config.toml
hidden_size = 896
num_attention_heads = 7
norm = "rmsnorm"
rope_fraction = 1.0
tie_word_embeddings = false
init_std_down = 0.0
decay_shape = "linear"
final_lr_fraction = 0.1
batch_tokens = 131072
doc_mask = true
max_steps = 6872
dataset = "wikipedia_en"
MLP neurons of a small language model. Each row is named by its layer, matrix (gate and up: input weights) and neuron, and shows model dimensions 426-521. Each number is 128 + 32 x the weight over its row's rms, rounded and kept within 0 to 255. Numbers have three digits each. A neuron's up and down rows have the sign that makes its largest values positive.
A block is one neuron, or neurons of one layer that tend to fire together. Before each block is what it responds to, as a language model described it from the Wikipedia text at the highest values.

Responds to: Final piece of repeated names. Last subword of a multi-token proper name already mentioned earlier in the article, often at the start of a new paragraph as subject: Rabana-l, Thornd-ale, Rukavin-a.
L6.gate189:087116167161144140137123139141132101133102096167102127134108164150188163130095085122125136065096074092135179127084120155139091172070117119122112129159144182151136164158138171130180078098158118140146081168152087138106094151126162098149131070087136092118119084153138134113118089135098152105
L6.up189:129165192118123178083156136170162128134105121103165103064153061109145096119183112130167150142100126122090151146139125185202150112146101097126133159151153123095126138126137106117124128150095134090159065063112078108107109159174136123112143106193103144171056107080122115154114109105116117132
L6.gate252:152168133116135158089078176105092170092123120123145103174079110172094098079096195124132178130167109103139134130126109069167109134153118104109120109133087065110208142154151128208138163127063126156100136150140119108126131131097146117164104101079188090123152172105123081130107112151127054176
L6.up252:166098115146149133078088122158106122114099105127130117118141088116162137092090116148139070100109146090124115139112075135146107115136172121122133138171096120135158126142138131082101142125069125106133127139138088127151140138079149131082149163163160200104103151195136099169159131108089169155
L6.gate419:099143075108137135133090140176118125109121104141089158181133091116181165073200147165120069119106106115147099147096141195158141153093149128158123106146100120121160166117177168141121139088139177141118116163101094095153101134086160113105131094151099130163096111154150070117164086228161069166
L6.up419:124134197186163148135095162137162124117110140114071100141095169060148060057127125150167073143123151162143069095089099157121132141092153097090190188171135110096125091118149106163109150146130120140135083068164103110111115140156106149120106140167133103120120115141057151133062110142095133180
L6.gate695:103175053173111149136112123168066190122121075118126149060150095122143135173103104166114097135085104135140143106142127120139105153085126093132134098160157095125156106120149055141123086117137133106125095072115141144142117103135168143153106191185135108117096165120155086146159143156144180132
L6.up695:129082096080075162158135183086116132163141158111096154111157085130096167102071165129096151137137121183110117155107116079109108112138098153165129141122165083156169148116151130119113109149123113149122152116150116090122116130166180149107148095111101105125133108152117118163106137172143147108
L6.gate793:176172131148162108117118127116135149126164176175146148099127107125132087150099138093143146132064125181124132141155120094078118146129097178143112156106187184128097118119159122133094123126138124100126165152080166145099188097181093148115110142129105095123156146158139140091161140132107177079
L6.up793:130115122094155128148132100102144120143168103114129134153139123131112131098100142120112178206097129185128088106101141146058164097119181180090137105150083150144157156164165102135135130176152161105139066147142131147072116125116129116138090163144114128123144134099180126171175141092136152074
L6.gate1002:169170170145136095148051118147145144084130122131171108162126108148163112110093137134157202142190165071107153178158168050146162145063111177076107120107139023060184119138150131168134115167076202179119089178144138101132165089149152129142140129145126176139134084112182098139164137158081135150
L6.up1002:150123171156129170169145102061125128151153092127200138067132091146093113116086097145111200166096128198150159119088153080119088111147161117145139128105155078126102154145145111150156121095142139141147121158117109125112126100186145139176148118138115179153182136127171167086139111130133152125
L6.gate1158:095122134168165070160105131116175082127122126111094089100119068104105084125113149181140157117088145171110197135145087145134143140122084102170115092125086222099151156191169140096124160158049119125125135164080146109123136151120151135114129078166106094098147146152143096116175138145114077138
L6.up1158:113133146158177066167117082108110128163124144108051146093120091114118058133111147152155084148148175184139141131161066128104079170094118168194114070101105232114120137176152121093093152130133161133103092123111140154141126120106174132163103087156101053154139151160114099160170112103151118142
L6.gate1192:153116122139188181112103143138126097128125121146077120164122150151160078184122138158057118126080104137148192105123135141210138112106165160139092150135140068129128116133121131098136097103097121101104132125118175129149146080138150078074102109136103069137117089117098138108143148160149167148
L6.up1192:100142164097128165097100123175082094081150159119142125096085088169079107137101136108144124103166098148128202127197150170166112129168105129068154136090162145155120142127098145059133102142160172174181167178166154152145186160141159125102172112134212132116185132158137186076145165096096151109
L6.gate1481:115127173116076124112162150118119126137086156093102102140164095149130101115084071098130167157102089104032091164130114169124102182095103123179096107123163125148097123154157136197076099100164108163134158136087118157130125178122181181132139081124113098146130136076125125093153134121113139117
L6.up1481:064150093106135085090128149141107129107114125118123079116190071159118148168158142145104134107124135068093149117124080167183094133149081137177126127160106124145130153128143140160139134091150139136126096144117135117093135081128104088132133127159123081113150130161122171105133093085115191077
L6.gate1602:114179074123122162110130144119182092151117125094116139110175145132119136109077163150076120180139134157122091106117100103136071102070124127106114099137122144165089080129151154125102112128073139178196111096172130124115097189128059076120144088116114124140154103138169057073141150109154128146
L6.up1602:149083131088163093150168118102124114086109163121151139053133090178191130109119155115134126190081124136165148158187060088093088138115129176129120133098173142135155086131181132143161128095149141143145131113160204101181148139123134109113095103112113065104133159142069103138087143110159062146
L6.gate1933:185125162070092159146117109125143117127117124098095165130131146138128137130126124094145129121123116129081167081124093108147130066127153128080139117146138104100140116106131089109089166107140128105116153126140130166133077122127113131178137177083158093144115049160082170118146102119102132128
L6.up1933:162151133114129064098122144165106112090175094060109179127113078085142093109096093195101171140107139136144148141072163146114110119135140096150178092123108101158142103155118103201074122090181148185108110131101061097106113168089156134095127148071205163211111107132162097173162150165136181151
L6.gate2058:149091101131129142113141144087147153196140122130117121154136142152148130165119157098110095152118117122158150202191101128118121141169084208169123077152039137146160137123102120139149132055119122127076115100034148127157145111166130123155057124160140125123110098174108084127078114158146113120
L6.up2058:110101160111105166136115105109093117132107128153100117120107155089179186133105152109160148116183148150111134107162091061116158095148095143164163141181119195103118141099138142160110101123149122116120103143109159174093113146072081105095127164165093119139165133146128067135133173171075112145
L6.gate2133:142122084159122111120116141189140107198097124145116119128160146148133101126115118132075164162141133158140153129121081132101148128102101187183192144196111071127166122116128121195166071167103117132078121138167106120174137129137168163120155152147082127069164148118141133170139117121119137223
L6.up2133:175152125130141077078114096156164122150116139141105085156159129120113136119081093095144136138121087118147153107129078119112165100136125195165204123190133113091100141082141158176166098112174123121082120111135186095175084129128149178125154122125063120111158122108134135098111111140115119156
L6.gate2166:082134098103128130126158170085101186097154112141132120103088132111117163057130174078166183193108165114144112103152098107161117111077107152162132071161140168124105077152148074175104180101138117163122183154161128084114115086146160155128103155093134163123182170107129159148155106115141153135
L6.up2166:213136117126124192145146119167093119149161116113175102141106140104120111073086172218083136094160106190137055121133058091118177090180148077126117125092131206109099188080132097102173160176105165116104066098104128131089165122109125183179101136165106156063094050152052135146176135130095093131
L6.gate2228:084159121119174100149104152082098148116183090109084146104114122120075110088114097154119159117117085138188086162206152134120121150066157109075143144147159180150139137082192066163111112201153132116162090139141081141123159123148212122077117085138125154176147152139130099156170136122129134140
L6.up2228:147110125185149122180108139110106147160185155141215132153137109181119142084132089147184195155119101204170168150169169093147157159146170158132093081065094112138080197131162067150122123166133090156093140190087125098115193102127116129113100103092116123114082129129126081162158152136146160160
L6.gate2260:126122160125081152148159109214113153152178142086124166115172172117148105199125093093131103138180107114135124052105096105115097118157108095152102108156116160116112120120123110193136173078140076100116145121108098111098121095135102119161096096146182095078138172133053098122225049141179118146
L6.up2260:109072140085123135126185149157127151089147150111140111138181106119119084136146090176137134090158159177122129122110130080182156122144111142120146104144107146086079137085114126112147167128169144124128125117142150138144090155138081171104127132131128088113140139105148126182124127150148175141

Responds to: Table separator hyphens. The first hyphen of a new cell in markdown table separator rows (|---|-), plus a few mid-token periods in table cells like 73.4, Vol.
L3.gate2266:135193191124098132103118165135184142145072174109159111119132147056237117174116125118132099077126158139130079126106073115145094162136174103164118127147125123123115134153163128157164129094114173129126078175157117132148128153194130155089113195159128137124147146079072129121118171165151072127
L3.up2266:088156155046133127133174128104093103111142174129129148168131149153148099132142099131133121173098132070163122118149158093104074081112149102122129133121146126149107136082145046108111218152113160132172131098139126176126129111171139163118128170175080112113156145110119141180112099177194101132

Responds to: Table separator dashes. Hyphens inside Markdown table separator rows like |---|---|, plus weak hits on mid-word pieces such as Jean-Marie, Clift(onville), Cur(ric)ulum.
L6.gate170:106159116139172106115068105118119131115140165158092119100080109138098121124095119106188167097128093163151127097139138094152087172136132172150083123194150233149154129102124075087119135105093150067107208203126173105135136093105136100166143135123160194116116123113162138095131147189132120144
L6.up170:148087126114145157138077089128155091126151112110102098090182117103115083115191157141070138145153140199076135150082096192170129150161082124137146098149102104088139130148143157139103095160119126119165116156103115191078148100132092111114155135099139103123153100117136114073135117084191165097
L6.gate229:132081147168192129102106142189149153090131097111100115130140021157104142142203073076100149100129091095137105143102117132160156103098126137119136143117099144086150100140099136152108140130156166178161164098105130105163081104139082117094165112057062053099100052138128138082116109141048128135
L6.up229:161113146113157126110084123148149137046090166112088189089133132091135123161139171109148119120141066125154092130116089128094063147129134134145117080118124127050134111088070144113169134127140118155115104099067172101104066165110085084102136140156174117129193088144179179115142126155141108119
L6.gate506:177114105086118134113100165128160158112153136166152107136127089155147102179085122166132122139187095190101159109148153132143135100168151159146085092128172090133153053140106117135093184113138119157041122121142096171150101116153101147135105098089123167079120098103105101147122128132068103151
L6.up506:136201167118081147162091113109150147122116114133196138121134120123139154136073125088105087095142113126126072119117092067182108109170082123148135116176144188122054110129125094141173176113183093157146100166075084123136146104145101158098166117070158112079140119119128151145102116103052116114
L6.gate524:086109105052130122075098135127106117168169127134141106116131135147141046076138123134081111075131077148100144079101090175044078168174096091159151146150074201061164131167096127035132108079167145162095151136138153108144138092139098161143143097113119133160185092047154175071055127121129094124
L6.up524:181112120129119069093082176115134146146114154131172144128103095169134147130169167147073143072135133120141131170109097087143132098150071076066072085108169153094150132106162152096151117158117139170157166129161162129128161154100161131112101152123100113086185049105113155121157136215107120138
L6.gate723:093177119132130166079147216103095111110091171121145140129131125156130109109115120122143125102148113144132097148069139155105131145090135219137109115152174124100145114139171175189124138133147082103122148122108103164139112147159063105031147203188151078120138071196040143113104116109151101090
L6.up723:152104119062118144134132128141113079105112222177107104123163150160168163117152100133103089155101140114138149178132140180141101161102112117095201126215124139157111161119144167151120122116141088158096115106104159118138121112165075132147154136117158073148067093154089067162147088133138156133
L6.gate794:112108083145134092155177123139125176126076181120148170075122119114235122111113119121120165095122056126157139124133115118163048130165116153067129148114152107089164103155127133170142122121157200145147143164142082174122121092079137161138161079132138104105097126092150103065085145137152141118
L6.up794:070109145121121093118191072144126053136091163126140102101144182117161106151057102136099089128151162114104155173118098146148075140107089111107099122094179077093124151154122105136118157093160131141082133125171111132103150105143134147104081162118139128203141137162150146083173157130111078114
L6.gate1093:150081134183135117095149153152044094119108144186125127128094141104094118138151117108137098115149117141125070147104098152132114108142167205183192108123168135163177106082150112141174173149143148067100125160097114129144084111145117102193144121084103125061163088157137139102141134125130103116
L6.up1093:141146158131156078151131114147110099113139146167065174121107113154103105076161120130125116108087118133073114138132175169113156066084114158142086150139123126104129092181101087086123176078153109153156174121154051089092129101110078133120133154144159167094165129148141130115187127131121136143
L6.gate1133:108130111146140134107097141114094202126108141139098128132115102157112102158165128157123050089135095043165153087102087134143084114162111084162121181162077085151153144230143108149107105164164094090119170148145111126117075130094090111143131145090134110139161191108123152136179094113120154062
L6.up1133:170099159158185122119156146167184109103149121106089122095205079083151147156084069100122141111121133143199103117105129084120061146134141043152088134136142160099101120123133126126127112115163138110136137131101148092145129183151078098145147109106074136152120115124127183029144181121098120144
L6.gate1268:178109103183152161181087140115149108134207129067169129133121089100192198156132104126121138084141156142109148143142094105075082127135115094093145177126117134138131096124116145158183097105140095135172081093147144153136108106114174119116133137129167147154122131117202127074099135079082118138
L6.up1268:166139127156111072069105160144099187151164148120091162118081133174142149137161099134106126114121125160082103142112125105093119114174119147140135154141189184153130087154156162137146145177093157095136137118138145134119195135110143136125213108116111115105105088092120099067134126132101160092
L6.gate1346:148151112099105143129132163177087123150176143105137127175104078160113197132165169116131096056159127092099125135125126136103084105173095140120127147133128135147105135176145138205145132104115154122115076183121135104170167131130099154155195108113124064128142108132104127136085079125081108127
L6.up1346:075097109106160074137145118136222150144065172176134167070072142121205119082084155134192151189088130164158179116066109150117063112140129184097155066133112125085096134127072135146117125128133131110151143146181132113087169162122140155110132113167110139120161119100083106141101200114170085202
L6.gate1374:143096071157136090134127116089144093089138158078161141132119111114138102135132152089126149086111187115138095100155129128173157152165162108205100147179181081187091157067121100136186148137094148039128164157185141060092137143095153099078137148114061155098114057142094143083156099138150152158
L6.up1374:107137102149099171123135141135129184113067072110156110130135117087100222097111116129079172128152075107139130180077156112127141143135126168138110179088099089128095147114138173037108066162196121141095116141095166076140125124142121129157119146127171115161146150150137152147106184117200126123
L6.gate1499:053171162129175146130149100122158190142212191135150109110123167096178184137084135106109106175124123132130116136169105162160109132101095178143122185059099085060075147140126162137130088109151097120116132146119116179113138106110127120129155036113093105188180081148171087154116130163151115101
L6.up1499:077117145116139121126127140164088104160098166144113094112144133122096135192172143080133160136177157081178112154119167074109110149111087095118133137107102155178147172080146126139086102101163120143169085138152062123154113169117105116168128120111182098095147158094137177153116102091136109148
L6.gate1688:106146137127067099089092132149145165130111167081127156116187100111104111114096154129157137158118112086126157125069072134107045126126185111138108167109136108141140131125176131185098101141190160182145137084101139113078108125112132131124128143070101088088135115157119138160126120120168083114
L6.up1688:157128150122093082145100142133094104144103149096187188153119203170118144172145163084108108118117188088149112094123113161129163119099078162155115138106121125113122182145143172130109161112127123185151161091079081166108131200146139115078132145123145086152102073144086124113157137119171111138
L6.gate1837:176101153076138105141110133144128164120096125153154115103109171121108122104124108183181161183109130123120146106079120117135075121129144136128138123128138099130125097147106178155134130205166169112137141114090107074098130127134091121146175192099133122145111062167146120078113111047129099096
L6.up1837:138115156103091169119137135183152156194122161121137193132069161105097066114140154097177102129127124105110134092027122095151100104140125141147128138132123119134134132184171126165181144099098090148142103113120121096134103173061108149136142171150108110101142094063114175112136134178108132118
L6.gate2186:165111150113157077166089121165135047143111143159121172128098137127122093152169216107074124105131111068113120142128163106053133062121156142176115174090104115151093161059139169124137103134133094130121085056087081117134081079103127140141192169114121159148091168165134123152110069139132156139
L6.up2186:134150133112145156149109058039107180137128187116211092184108142120128090108120120134149120095121158053139185190072135031172142132088117191119106121103155099120106108107144108136120129110157120113124130105127124153134120151176110141112162109137127114207117148118175106120171134110108096126
L6.gate2323:103154150115095131164101094150117080090109087116082141109125123110153129098131072063140156092140090088132166148099095094081161101141120181024105142117110112141152132138165161161129137137167168130082135108167134165142131146142138172124132131156118055081149089167140094171164090059138126071
L6.up2323:131150140141180161191128164130120152104135154127091067112135131109172133132080143172150124143112119067159088080163090152076102141155150082112094121163122118120164172139150110162109173148089126113137167172139173192118068149115133118061171083128129121136128158088102127092132139110146175152

Responds to: Table markup structure. Dashes in the header separator rows of Markdown-style wiki tables (|---|), plus leading pipes and first cells in infobox lists, such as Country or Number.
L2.gate373:091083154156122096152088069107159118131121126113169191120181134168106095176159136138146189080171164139137139167090093113112075131152091122174144156107125149104082153095160126084139096173102118131140169109074122143080111136100131144115143084136101060127166173139121140122145167107127151089
L2.up373:112074156112154158080139098099106068158110127156174097035099113138102119108132113146075129082128136117164082112132130157108127086113127135125132171081141106136113138097138136108126149126154140084140136119132142113157147146159094124149162108146094120128141108089110128121104082164100170149
L2.gate507:141090095138120144114128160158133109126083143140134151132125112139180129158098091063167227139126150130117090067135155162147098098073123162136162172155172141117103116090138085096142150152178182081132153129132112176141144136148124081147116125127099114145186031072163083109079121150115083085
L2.up507:087127087075125132115121136083136080083056159164104109137143132167145086138107141079125160106103104103132107075078158161151120132125145207122113163144140167159109135125144114139120183103144164117148135167133132178127152203153149100094108100103139101110144077104150107158106157150111078152
L2.gate744:129121085152107146124137115176038133137112138057111101117144156210168101167125102075121172109145114094083175143061130088149128142164121122130161107090133063157175081141110114123091125134128099146129133130112122144137144162074098128108103197112178097105147141108117156143107107073080149156
L2.up744:099068108160173111141155138115131096169193142095120092143116152193137100146147156132134110058152146161152087116110169135136083105161162034093193098179125122175146140073098140103117156130110097146125111096098154192116092167065066101128123107066142143145113152204160153132182113122143118134
L2.gate927:156109074125099106124125095128099095120136161153130136101126136123107090176143107112120144122088110158131126068119112123123049107141118139036152152068165158127162131091080060114136141125188089173118138157091160118163157140149092120114105143143053131113168101115199142129172151139151111108
L2.up927:147112054167099093128145210138187114172120138112067142115132083150172158096163072114110151180134185112099148085099120108155082162156119095100099141137141132127084111121134142098158145099109132151104126106148158122197100085110078059093116113134148164088204177131113162097040117084132160139

Responds to: Mid-word personal name pieces. Non-initial subword pieces that finish or continue a person's first name or surname, often in lists, tables and bios, e.g. Th-acher, Rud-olf, Ger-ard-o, Bert-rand.
L2.gate572:098114092118117064139125114109094102091099131075127180139129107105145073161199114124182053120143155155079135081103089194175134101126086133139155153090133120127163140138091147164114127174146105135101089151150108117105101123105115055167176113130124117098158053164140120126188151096116116104
L2.up572:120132084110107101115096102126100154095117132085140133120097145138128095122174121110141084130133116154103147095119131199118109131110066147132149131120132089188102121133090159165113130197114077137119107142094112136126120150128114074137140110161137114099169103195127089161148167102155127144
L2.gate1773:125101172123111099136163156130138126151108108130103136132112072126183141150155129118085164086118059108180224095114101102109069083144139086199130130130157121128143123182136104103135139094121086118182133121087118091162089158177149120120167062133075148161139128134165182177127114179116128174
L2.up1773:118048156106121115066120106172153126117130158153072215116141119115184113156137145172101141102147124121166178056188131110083111085174137096148124138166166109086134127184137133134140163072113044150128095170088121118142120167167169142127061164133099137160150150154116165119094112164140137183
L2.gate1960:057171166084160056124112132135112146131131151060206120175135153121128132109186118121122173165133122097156152135138112128076120092151117137143142126127152135124169138152182097120128177133160123145162112098147059118137159128120080100159097081136172085118145141132140129127152141158146148122
L2.up1960:108056134110091104088094044147056128136118163100133132081110111113172113134141066152108183090156110147160145126126072091095157131137120145127129138108174164144098182158154166091173163102100143147112138138123070123077122146109158138176105107056182158098108148100164153101133148144142144115
L2.gate2150:110073144119116120100178122148149096099091101151087141175151154137095108079137169130138120076169077152117063157188116169177073100112090099151122104119129100124136100152167183145132200116132126152064087137083128192136101167167178106174143165165087081100118174106175117146124119080160109197
L2.up2150:095101143071125073143163080142136088097110106187080153184146089095100117077117214126124097079154114177135071128126099168135089098161085114128141119144158105130125125126134146111122180139175092141089098138081134156113081135140172114170162145151090139064129137115142129181109141083159133171

Responds to: Coordinating connectors. Tokens that join two parallel terms mid-phrase, mostly "and", plus hyphens, slashes, "&", en dashes and "{" after "^" in superscript markup, as in "Awards and honours", "captain-coach", "Area^{1}".
L3.gate1101:139113061132106098088120125090080113091116110130133076117117113153089168132175006162127114128138125141113119077111162133158169127102142142171074146113121136096084157087171149084122074132160097086110209094152111115113092152079099126202109075143086104183158050154132098115165089128107130140
L3.up1101:141091050132104085101145153143154154126107167139121088163169173136150111161114132150159194116049124100135126127136110115146139137127122130151088062146170116228092173087149096124150101092136109109120134131172094076162139161089100089099186148076153068163116106127157124157190154113096095047

Responds to: Coordinating "and" in lists. The conjunction "and" (sometimes "or", "et") joining the final item of a list or pair, e.g. "Argentina, and Japan", "19th and 20th".
L2.gate336:127091115156145070179172188129102130104186131162141151157078089071142095117102112162155116141090146120141146201119103036134132107169140135067082154104109137117162170150139139096099069145079125156064158146166104132156146151147162165131155126144130148146078147108130154146174146079139174139
L2.up336:158160167095129114171074052143171185122147099118150117159132103107114101106148168140107118120151073115195079145111110107067115120110123114096166141149150048087158132135129199103105199071107159138110163126117134096173180135169102127108134147138101151057149147043121103146171153084168137171
L2.gate2076:074102108148178116074125196123093144088057157120118135146096100103191085175113127126118097107165157153134168160128085149098156130138154116138141102119114170183155101096121152157123142069133103138142131162122164077182112124147146095152103126107078102138113150113179094175125064148159138137
L2.up2076:077162097175165101068100136148172200125092190097111114098145158116177066100129156091087145140108121161128144100144141141038109099139155141138190111088158087122097063102188190156148151085124060132100126148139116111187119149143088072088165134150089146105112153135162110135125166120123158137
L2.gate2209:179098099144102110134124137117121133095177151120122112091124159105154116161165137088191122172079207123119132177084099125127085136153136099113130106110139114147142109115121121116102151115108103134141161170136158163109120162123099145153125071140092162146142136119177111154160100162053170142
L2.up2209:105157107150092112137129117090160088091119127122187152084113118090126101109156086132140098137099141082147081113175182120083142135145143095122159128105142180066071134085132125098154128064108119139127091105129114097140128116121132074139132146133095133055085160096113210094102098074144152132
L2.gate2241:067202136110190145116131177132143161122144091067153148103107149106164112163160138153156138091126106151107183155127126139085110124108162144151086106104157156166096164107106151118124153158164169145108115176162080100132083144167073096152133116203144114155137167185105111124214137125137149149
L2.up2241:077172140094184153116139199121130155105137115073151178140074111103170089142153120143153126106140083104101178168086092128118136112129146147152116106091129157165147180135127122138141139152174192121096121161135108156138140151152090100148122096197152105122152180154073151128163125119141137111

Responds to: Conjunction after noun phrase. Coordinating and, or, commas and dashes that directly follow a completed noun phrase, often a name or place, e.g. Israel, and / Poland and / Judy,.
L6.gate274:187082092125155109119106061102096112142080107085127170139133108139097101120151157156153090105063094171163117202142144129102157076145082137132155154107194185107131134161124129173156102155179113133179126142143090190162145061086082124103134131120135135129115149126072144131147160160178177151
L6.up274:073133043122116189167167129069137131143097077118138142117127125103189115126201108172153117117097094116155113113135100103091187091124141181130153140121086208152125131184087122132079131100161125132140140177116112131104143140099155065138132025112151148084076197150109135119101114156127153098
L6.gate345:111109165141089121165094142163115128090146063140109095057098119117140138127138134144130135101127123094129094186136078097115123090058108107157115186124164023108163139157112126122121087193186111135181110129091136037123141165133183085139135072117147173108120138130108078119098165128114074144
L6.up345:126105106158111100072107116138133069140156112072112097126103108103122144157128094112182101108097089152135167086132142138162088083143098097133123121145138095150138134143191188119126131135153149144174133091184139129126120139142122131091093142113220165117135073162096147160119163150115080120
L6.gate478:104056137174081171109093172078151146121101125166126099151140117098133108114150117086135172126133174144074163165143134120102032121151117114150066198110122131133179106185191128145112144118122101166157135181068135095182096090145165138122142125114119081132113143097148126114130086096141107208
L6.up478:157115132118145089061196128134143107120106146147117143083096133158147137145123133146106118219172135186133130141117184102178132117075125089104133142084134141105149137136134176138123182146246142194144106124101092113187177125128119111174164100125131123133110105168200112090045133121168155133
L6.gate782:105123093117184184147141184131132108122120141112100126111196091138131108164110118131156117118136180065107153102117105129162160047095165158172060105086107095100145143100089157124184079103159103107074153205159147137137072104112171145097108117177087175116149140092068107108168132145131112093
L6.up782:121154155161131183099109088098131150138129088131112162052141120084117139157096149157170114092102141129165176189098099072113116131100209173118136137090111151128090171076142094130100100102141121114157083167102131124154125123110199190077124111117116103156161157115110153147120193139114128138
L6.gate1120:112133100130151122179090235142127113115152098080137140196176113117119087106184139121159128107126076128114116158148124159097152070098149165169124038149117200137134129200106086078126105104075156100198127164097092137144162127098091094109140146096109083127138185135111129118112084135133146159
L6.up1120:148091177102110161130120185077130086116145110123150199103126085080142146110135187117123110146112137125119121113092046153057069077116148149128142169137122179100071136110091121084158097133101130148135145092139068142073065170142166107155165132161085107101161199132129197096154122071109123086
L6.gate1271:129128105148132132154136137148126111211189146056168151140154169114157137104206131129153113112078138116143119184150067074075143108140145168183103115046119047143102143122145147132096164128153072117142052144136134120117127118124158130104166162122102091101117140090148155106138100100123090113
L6.up1271:165111161090098054184090142139151133107141091103185157067097125143122093133156161112101165120142130116095156046170089124153164133131104168164121124104065127134155100131070106185164098127092147164127146093169165093128153142059135113152095102165121124130182142150094199132121125117101136136
L6.gate1289:109143130074135096120170102161082152140153110150133143106135190134179140087144138128102156159155118162182143162114089104111116099159135126096084138124132073114137171102130111117207139167140151079131130102158091164104155071103146127151255131172115125168136136093134117089167089053166124164
L6.up1289:189129101128137122128151191084123191096090143081218181097084123119144157179190139139172121145140149187173054130096149120065106121119158112143124063145134170162092130133124161138082070142216106146147066120119072129105173133115131137141088116147100142158082120128133140126096207169123114189
L6.gate1324:111165078131143178124168177083177147114134157104119145149107050068130124118134136110148071165144139128136163159133080141147114076092177198152131144094118135124184176146138136071092114110069086133093155134101125144172163079096165136091108114143065138164148142087141120079131122164168117139
L6.up1324:114185096170183104082157164105121164141171115128208164106122160034117103131123109168123082107141190176115157143150119131122172154105103115162119180140144163091163118171167117121178112106156111180080098139113141131126115159078119131153082076132037177111188126133117122154129200118115158115
L6.gate1438:107119153100064099129130121156116103136094134110164144136128092061143121150154090162086129120103098040156115108106156098163138076145172073111113132141134186150149177082169139103126116138097102136136139127111091092169126120127121140126115119079145123126133117140103117128057147117117114084
L6.up1438:110111152042107094031132145120092130158153183125078099138115190114102147067102112081150139129142105119105142114128127121105130085098134147143145117128175150063133086158117126082076147112113123088159174099123115157143108188121133131133086108125129115136154160235139120135139084101113147126
L6.gate1568:127136117072112130128155134066098088092127174104133109121079176103093106138149056097148122138132164096163184113157120103112180123157131126119170084122098089175117122119143111178143115115145113104126132137153065157081064123179112148136112099141100136103106111112092115141121102116132153089
L6.up1568:088164138106052111140222144138082142128173091125107167107098169119074123082115121081190125113141165144143136113157096126107127145137140143117103065144102068127130126150090157138155129092143128133120136145139102077076081121141138115131157098188097140173130160146156122134153114162165177139
L6.gate1584:154067157140111127070191158155094127136104089141091110131084173102076181171094161149099100176096110072159136179069189123153141125079162128129143181121162158131094127162097128168122080057123116096112090164159140130161120101148142150148139128126093083131165134152072100125140149134149111114
L6.up1584:163127140068214168109113120144112161086116189099112141088067123099118155181125124075128139079125110177066147097149102125132105149091144172093099157126164114103137208096136151159126114171137123204162168107132159150176151141137107116106139100127055154106110104130121168093128125135158124135
L6.gate1850:128120127140107136134101180153109150179094137119115197131146140133144107063168088105197125187155092202159128121135144070107116091133097138104150069092124181132188101108131128119129126116137125181150110137182100154080116126145040064153039134139187174127126128142179102081112150111122136139
L6.up1850:166178082160129123067138125134139145156121171121114094127065103130104136153113148098112134155094113099112143109162173081112146149139148052118124180119111106136157182118128172100101114137168058110118127143167079154103162097108145134131159126138129133128169139140138098087141098127106071142
L6.gate1905:126121092133147171136092113073069149112158164138116146106118122134127130092149115130127160174161094136086092111047151134102097126121084154093118110127131192170104066132168155124118079064141113126157157145137080121156105137172087122099131132137198195144098146146122131203140141115169158119
L6.up1905:115118151133131136134110121142169143120080162143146108077109103116144141201132123143162118127111168160070161139121135070125121085124108167116107140092084113136138143170148127104156101070175165205138124198157157097126149173116097107115118133185094136131103117155124080193116092137138087106
L6.gate1986:089114163149162093120142123150112138106118152187132095132158113112082105137167155115112098132095066116127150143128100146126112116105107103085109120124151137179144190146143069142094081096091103194202130125098117096140116095084126161167121117136074143127145107131145082180083181131066124097
L6.up1986:130152135111110162102110184144091117121163131131147124114156127086089099145150152146093156100142110087088064084175090144140115080143144165145142175154151097113140146106130171119118129123133119081095204160091171183098127096078153166129162088141064086177118115136147088109126105105112116122
L6.gate2106:162132088110100102121115162182165091143200091112097180110080070100112135167085140071097047114190132082165117146116150146138145153162107141112074150085108110133119178079110101109148104125131175124070149126146113111123184093133191081177140133134143145098122148128096111127131174117086153104
L6.up2106:133078132072144115143165163126078133178127106126105123117120131155132079145121184130111125139138139140122129126088101128091103128089085138141145140135096192126125156165133097125091091094152117115105136143111133084052164105100153128153102117110125190145148154128130160146162138179117114152
L6.gate2224:100100138145136115127114162127150116172187115186092169108131127079073117156131112149167124101147096074153130102084134150121123116114174112083160156131123098160061138091112188109086118153145082152150174150157114114131208094155177141124091108127101151132124177147113095114102141142116128091
L6.up2224:188110177112160054132153201133178095150124108131143127120131108096143137169155151143222104117125124138074090156123108129136120116114131106117145165151194185129116130115109171182192136105193117137211131155131143138173181086153160125138107156088108118169136169150201112123105162125118113130

Responds to: Proper-name final pieces. Final subword pieces that complete multi-token proper names, mostly surnames, also places and titles, such as Bull-ock, Green-berg, Gar-cia.
L3.gate1397:080098149141155078139157106153102124076118168152149093181123127122150077146115160160137114131091039119141096091179069158150104124070127139130157120118160128139126133144116139129142144138154094150101122140122075090155074119145152134157122076172191071122120118125125120146173110124095104148
L3.up1397:078075128165147103126182083170096070096078151144164109197131148048124084176115199159122089097137059137152135100153091176155088138085106093182140096107143186112124098207105162160117159125149102152126146123155096121123084145126114152158128088135085097128124139138142101168146175096163084183